Part of a small language model's weights.
Size: 16 layers, width 256, 4 heads of 64, MLP 512 GeGLU, vocabulary 8192, 12.6M parameters.
MLP neurons of a small language model. Each row is named by its layer, matrix (down: output weights) and neuron, and shows model dimensions 0-127. Each number is 500 + 50 x the weight over its row's rms, rounded and kept within 0 to 999. Numbers have three digits each. A neuron's up and down rows have the sign that makes its largest values positive.
After each neuron's rows, "fires before" lists the tokens most often just after its 100 highest values on Wikipedia text that the model never trained on. A number after a token or word is its count.

L11.down478:474393514472530504445474528508488547496584548505497474507464506561600486493464419527455577452451532488515435518489497528438452481455454506457450529554455512550500528504547452518452440471551512538509501531502536516496522457465458449335503580491516461574503460436436379404481489463505507254541526452506565489597539498471461433455511479486482562482582471479547464509489549542474406547480
fires before: "\n" 28, "  " 12, "\n\n" 6, " Qualification" 5

L11.down219:483544540521509513513497405494511492505466525547526476572484381471464537527466469497503518584495463544497401460425502489530475456502556529500467437540498479449419513515481532589494524495500583560497558577499489521507527440562507567477485486467547547484420499357437484517362504509530591531500460495559496457546407451503415464534459442485479500542406570471430504469427504467542417545526
fires before: "," 73

L10.down467:445471524498536535517532446649435456492479517524523481484480532506561423482509498617515457489481460532543614499485568533421511535487499465495454529536454428437481363511521484483515480519484442538422414469505539478585479446558470429433547501469507442442580521504570450503493428534491512413519547435432427552528516511502329569511470544487474447508501447555415516509509463500411491565457
fires before: " −" 22, " +" 18, "  " 15, "\n" 12, "\n\n" 4

L10.down279:528497495560432510486428544477427499432413432539414559580517518528512488505489473541495518477451474533558472498482589513520463530439481507478469397466469551490392448603607511498510473518430556498491617497526529538472456537554408583554514561486477471570485478418478478499505481577497570434494463559465408447444411586495504513462402464548421453374515371488532477480506528479465516429534
fires before: "=" 100

L10.down74:575458458456556431411464518486548544492536545454590541416477550495594557561513475563559563531399513411495520424464565546505492452541502528509544463505471548458484464466528529464474455493465552506477505536459481540541519503451541474560477535491429464566492477490539469551432400491575515547455459420458398444444524507377522456427600516494598568427467529541520535469488563525480455492490
fires before: "|" 41, "-" 16, "edo" 6, "\n" 5

L3.down34:536516497464572481479501507508514512538498494448539568506548556538478534583530568561433520481509479522527551519499588377553503510447464483490413552487490479569409538438466493450637525460547421506505506545494526429371473544490552601536490550485597469468504474467503492562435452515555483517497494516474484561465421511454512549609466526511509537419485573405379545491489600533533492447543
fires before: " by" 24, " in" 17, " to" 7, ":" 7

L11.down135:558483537597512556473524525471470487550416489500541476474493513492516525494526421526433533494460498556528502555505607527519567443405509592514457467475415516496437644508462536552522484430475403497480557592478438542424421465407369461510477492530567488551479492426580462518503536543486555530484406524513496482420493419494480542566503480485534476556547424586509537601541494412561455560441
fires before: "," 77

L10.down88:514515501633447389488494425477625428498625461426529517493540550518431540495478562519500530495441633484534424433511531607495446581481601441601449499574541477487427551590534462509464533509488433437442460455541516454445590573531508526470421510504539482529595417519530509448539560481494481586499465498488483457508515494550503531494493550581471371531465509440467488530541443428566540558547
fires before: " as" 56, " known" 7, " to" 6, " by" 4

L10.down378:545536472509561619523496547434567485496459446596548461525506590567442500510460495517462531548557482432502569566434556584459460449494524551632492551533547443529472379509578511452520505487463506446455477554486447479462542443509457474478577504485415577504548473526506495446518474492444444316448560561450469485500396518588536510421462502495508512392444504527443480456573562423598465624511
fires before: "\n" 69, "\n\n" 30

L13.down246:483414489474539482627551429491462467512555529510433538470492559527529557483477458499530462534559561561471510564490503549466473557453606469430493499509506555448422387474457523624543560583444554600530535519487451548483496525554527417490511444578474540535548520446502468478526537562482531601489442560542467377535458469545472490552438480545481523571443390485518537511416488542424519534449
fires before: "=" 46, "\n\n" 25, " League" 4

L11.down346:508536636488549483520421517574623497443472460484453512484514519493503559428498339460463473417485489425546602518504461602456529442443533534517549559603483509508505459465556533587469420477524539509507455481472533510450499441451447462511498494447500485364532505541422555644527486572475428526496492533486522470548404532487508416471548448431425436556530583459604520460499559510491515427579
fires before: "\n" 51, " of" 14, "," 6, " for" 5, "." 5, " and" 4

L11.down11:542454512482522505543470504533491459461402511482446434514521603496525501483567523461546553425559544473502474547560553484456504485512526502521586450601461548484503424483581524463560433492511520530512507451542543513426534400443485427565511422474495417540563390449450440502534554578471456448481492445489475471500430491578508529598442594397554463480560486513501481524450656479548546525439
fires before: "\n" 42, "\n\n" 16, "-" 15, " the" 8

L12.down220:464468523530471568540499440422474453452479501524416479506510527522578579496502406465559544438492519474542568509467504456516436508470452416589484482498465538535514356398456501580520535421465589440468520510419494463469414549486456497480367501515519567435412518510505526557479435494453436502541469504569463518387493492456467589614512508453497481531509481500574426527568511534455444489499
fires before: " by" 24, " in" 20, " at" 12, " on" 9, " from" 5

L12.down463:426444517505517464455573503471518454547377535503504534440464527494431521511452504484541496503483625520484490332438420514437596456453419525600495517505548521483552529414586564524588508588483522496398461522568480531515487502416519556572503532390499605499547540533498496509514537500478540461502519421486452456550492373401542537449557502511579531491481466490534539585497474474473435518578
fires before: "-" 70

L10.down102:445529547510484485507528515560415476521500473518493458374546500518573461511458591528491512451502466423449490464538535475474478475505442439549523516481503531401531316536458560865429518470541450501501540551510476461503459596536536481512592484465536420537527544496495493527592430522481473515488510501514511443432475508517531558480504447495538534520551500532438583449422484576467515439397
fires before: "=" 91

L4.down333:442596566519541449490546509494513624543485375466557520615471510445447459454480457495438499511477503502469506553475413564544521449507464453570555483545474518539520645572452482486586609533605562591588513479525449456485526460464472505476510535463519636454470509555457490555456500458463484485479474500439468517490450475437501480451474477500598432419463597577465551448543493515481515502508
fires before: " of" 24, "," 14, " Press" 11, " in" 9, "." 6, " University" 6

L10.down303:444559457437412545503469471527457441596499448509452397475414437478404448515515463430440554503610521467453581475503536462469470585442608494509457530486447523450487369563496419517546438467539458454553533383589502568512508483385452457540571430492482570563514482490441484457521468540585567388506536487503543505465437470496513553477521424529442460480499436528456555527515495505516399507396
fires before: "\n" 48, "\n\n" 24, "  " 4

L10.down172:436419550506449423523390495436489578525457438420485483515515517480412455487531511421553485477491625426619472524480458476526468495462516448485542559504434481463508555485447480463510594477514446500503552536566542532508496505562460516517449491527486565428571411521558554473515392524609519517543479521509579512465513478471478544489390446555464559549451638463597442407507519524421603561566
fires before: " by" 15, " in" 14, " of" 10, ":" 10, " on" 8, " to" 5

L9.down315:506454443542393595535559477566585481436510483607589473486523534537430408488568497486449613531500485534581492527463507581514483448490526493582442496573480428518483410498357440466464458441503476510484522506442411461542455532534517461371456476478546550505525529484492493460453523545409566376519501459446490521538623527509532530558613564558567470509486456538587467508554510373472477516528
fires before: "-" 49, "–" 17, ":" 7, "." 4, " September" 4, " |" 4

L6.down275:442525549480557501405551485513444445484374650474570380531490414475421514515528525428570580464407683543458509533474543451483473519535439447515526449570550429447598429505478557488509444529471487524455479457495466516471561550526443466557433521520497511485488526357544521406526591524549449498463580482429522564493540450492473423457477493494552381496491481426506493481544468496452432499523
fires before: "-" 47, "=" 15, "  " 7

L6.down491:535482537530463431531483472563505527550486467509576544558465530443470518525520623597519487518550392504562483489498552496443468498462524502479504500510562519567463427585562513570547582468443527469515531541518574505550572512451556466483532513538501519494514502422531474535505576612617485452516501465484450521565453575536437572542497580530507530461491498450458462496453567494560595423583
fires before: "=" 73

L9.down232:548530535522427537515436466444514493507515490589425503452408530433436491433513462422491533453458503489562501449553590521562515483480495434428561591539480488522551368438537422497460440498556536533479478487443458537549477465605501559438445559504535474546514477505500471513427462413559482634515562443430480446474461547598485506609359520444573523543431458478501534579518508579513483483536
fires before: " by" 39, " the" 13, "ern" 5, " in" 5, " of" 4

L3.down497:473376482488554472502439516519390481471516541514375524482567498571618548446453507566494396464554392511530468521523523508564463524508580525498582584475437496440428515441502497507562485498533464481493544469444496473436466423576480549485540555444476512523531508491474405528528488462504486459482428471493477480548524594417575489558555456557413557459556429483428459466536574488548473514558
fires before: "-" 33, "|" 17, " as" 16, "al" 5, " a" 4

L13.down249:459500487482496500534524555573471500554458542472480458431592531462466492543502519485507398502518499395586550471432595467468496485432521473481551528500513540375430458586477535538578526492421607423541569407535522475435481556579497468387457499532513410485432499462476509552593483482499444396500503593480506530479396493533479534399510504492516532477470491548609431549540506541458548509573
fires before: " of" 93, " and" 4

L4.down417:548486496549390597560479531471506530528475597588530469501546473571460552491424529439508480582495546517536512448527557465516431422400590533493529589495492547517566431478539503517481548514584438437543428532586522590518532498449437389470530543507425602531504528524437477466529476545491495525461530548458496529436584377533466492483575603594513588526507486461552532524559467459513492552469
fires before: "-" 65

L10.down195:594537482516417564430495548519464503496438455442491478486432521567562597555449519483402445575476518471660454449563531501413466559524492608528461547556536574480504572478493529495558497533507560561529467495440495518567454531431525461521495432493565551569473458493470474464434547524482540502552497402506477552511547548476514510521495493406473432465490597501532567600589393438563439444468
fires before: "|" 45, " |" 7, "ng" 5, "S" 5, "n" 4, " to" 4

L11.down178:497483456469478454498519533424534470535521463538420491526452583486507569541529527475477399531398541519583592487512522550473479552474474547549510437487501403434478370490421498500521436501454430529477537488519542461429502554448449412439504539559567391407457473447554498585427396555504482423549533476594449478386435498470496485575538480477407560547570539356599438449535435510469454561599
fires before: " by" 20, " in" 18, " on" 14, " from" 6, " for" 4, " to" 4

L9.down64:634593517570520506528431535501496486473422506432536552582571633426536475420434532456552460444461517587495524485404513531443487496481478530459538484484476553474542464474492504563454504599551431474420557553561469540482452492479487533510533503501581524470545551468592522560545551599554474570526548479593542499500533549469540547446507592471569454539427585385506414562532559501524480521425
fires before: "-" 69, "on" 5, "\n" 5

L12.down483:505557511524528464519596483415548472530539424430502536522606470519489545518485460473548368510471502471472582530459557504492475531392455462406558557494455550478553458505572504674523524595504515542474583522503460497519414561472503560453509538473557601496491535436464411541593482423563547434477521538447431486505528448495373519504440481541543475484534509488575447465575509466404490546518
fires before: " of" 35, " that" 7, " between" 5, " in" 5, "s" 4, " to" 4

L12.down50:441498497503589432506455534458492451483418553469520516495509472494476421506444527406514537481406421467468437368479535401511460511523505547400506529440547504481406427501478477524395510469405516491598480563486464520577588372518493507435540469456541410527555493504489507492548491464476535433412494456592496574529454545509537435526521408514459507466539466434425441447544527471419490578580
fires before: "|" 100

L4.down448:547513477506455555524529503472561503454369482541536481535476488524522570462483420483555481462509497568550424475486499534455551504548480497572441487551557531516454486578508472632492522409494571439503499526485469556371482416445598432466515501518551493500560497562435494464450484556574425434464481391478432474371493491593496490484538433499527433569595458527530547463591441461596502490529
fires before: " |" 89

L4.down31:501444511456422546512544502438524474517520511512477545571573465480518532504428478504597558503516479470525495493454553533447554523503521496500527468527559599487512403571538503508575409497501543485596519468453474429547568501401513452454522478414407547396499518462448567436521518512451516558500523576537409533515465487510443470489591505512448452458512421479491501449563525569445466467556
fires before: "s" 23, "," 22, "\n " 11, "\n" 10, " (" 4

L2.down210:464517483463539448563459500480463488538512480606582570534500498513529489486486586481462479518550572570485554484466520520516558532411457450490533553483590529547409490545500407515509550521494495452549439466448515471564487405435541458459447556543488434512470493492499494502410458514523492600531507576533553512581393572465419539548512525558450532577516495424475518446596510525591508501496
fires before: "\n\n" 32, " the" 24, "=" 18

L11.down505:438475559485460456538492470498423479490462435471475495530510483533612536510398574539541532483525583490463511442488526516480458553489502497480433497521484509486501284525499554848461427542592475498524527532552479463446492586550443462507576528487532490427560506505556438473559473539533504538568475512438428482440518498457461545445523503466548526507497497457523489462524445513460461373438
fires before: "=" 100

L2.down485:528484528473498493540511496561582490444405575609492507489418466448520490502505452558457532547506515550537540605451566510476529509428428520440455460469494482470538464515462483584549498369451517441449432506505561479467479556580428488510530529451501559520547537468520447619551525571512567535488497467485519447489369555471497460473548524527475550447573506474443497518520555578539561507548
fires before: "=" 69, "\n\n" 28

L6.down484:558558566485458530551561385493573551464435525568426464524554546475425577557520517551419514476518523522544514487430555462577528451397391493549444365491493528451525522482519480477572444440515482459438478477487442419450469561487450510503521510539483476417569422516496530462456423455535509557555507467579482439545431454465477555499530435476428496491546412516447529523596407509463554472537
fires before: "\n\n" 40, "=" 25, " |" 14, " a" 6

L12.down153:516503442515530504515461469470578569536460425539490456481414481507496487536537520472497421667484479537452519568507536515460535543493522407544493510502397463500445339485467516545434490480542511532513521539509432514566591483416525526509461439514575485531340529422473455522484449539525440505425472515536427527533533564536483471480572413564525454503591460512591416430427495500553482498490
fires before: "." 60, "," 8, "%" 4, " |" 4

L13.down377:406498574446550420466536493568478487505539536417508464345430455496490434486497400551451559407496478544477456449391613445518473495550515511456552515430505558517475588459477480412530507533567569502458433475472515473477459414489555498433546489486534384463488440486413480582373479553414514462486465562448431445470509422494544524568614474515558478494536491500537480569566517463474443441498
fires before: "|" 100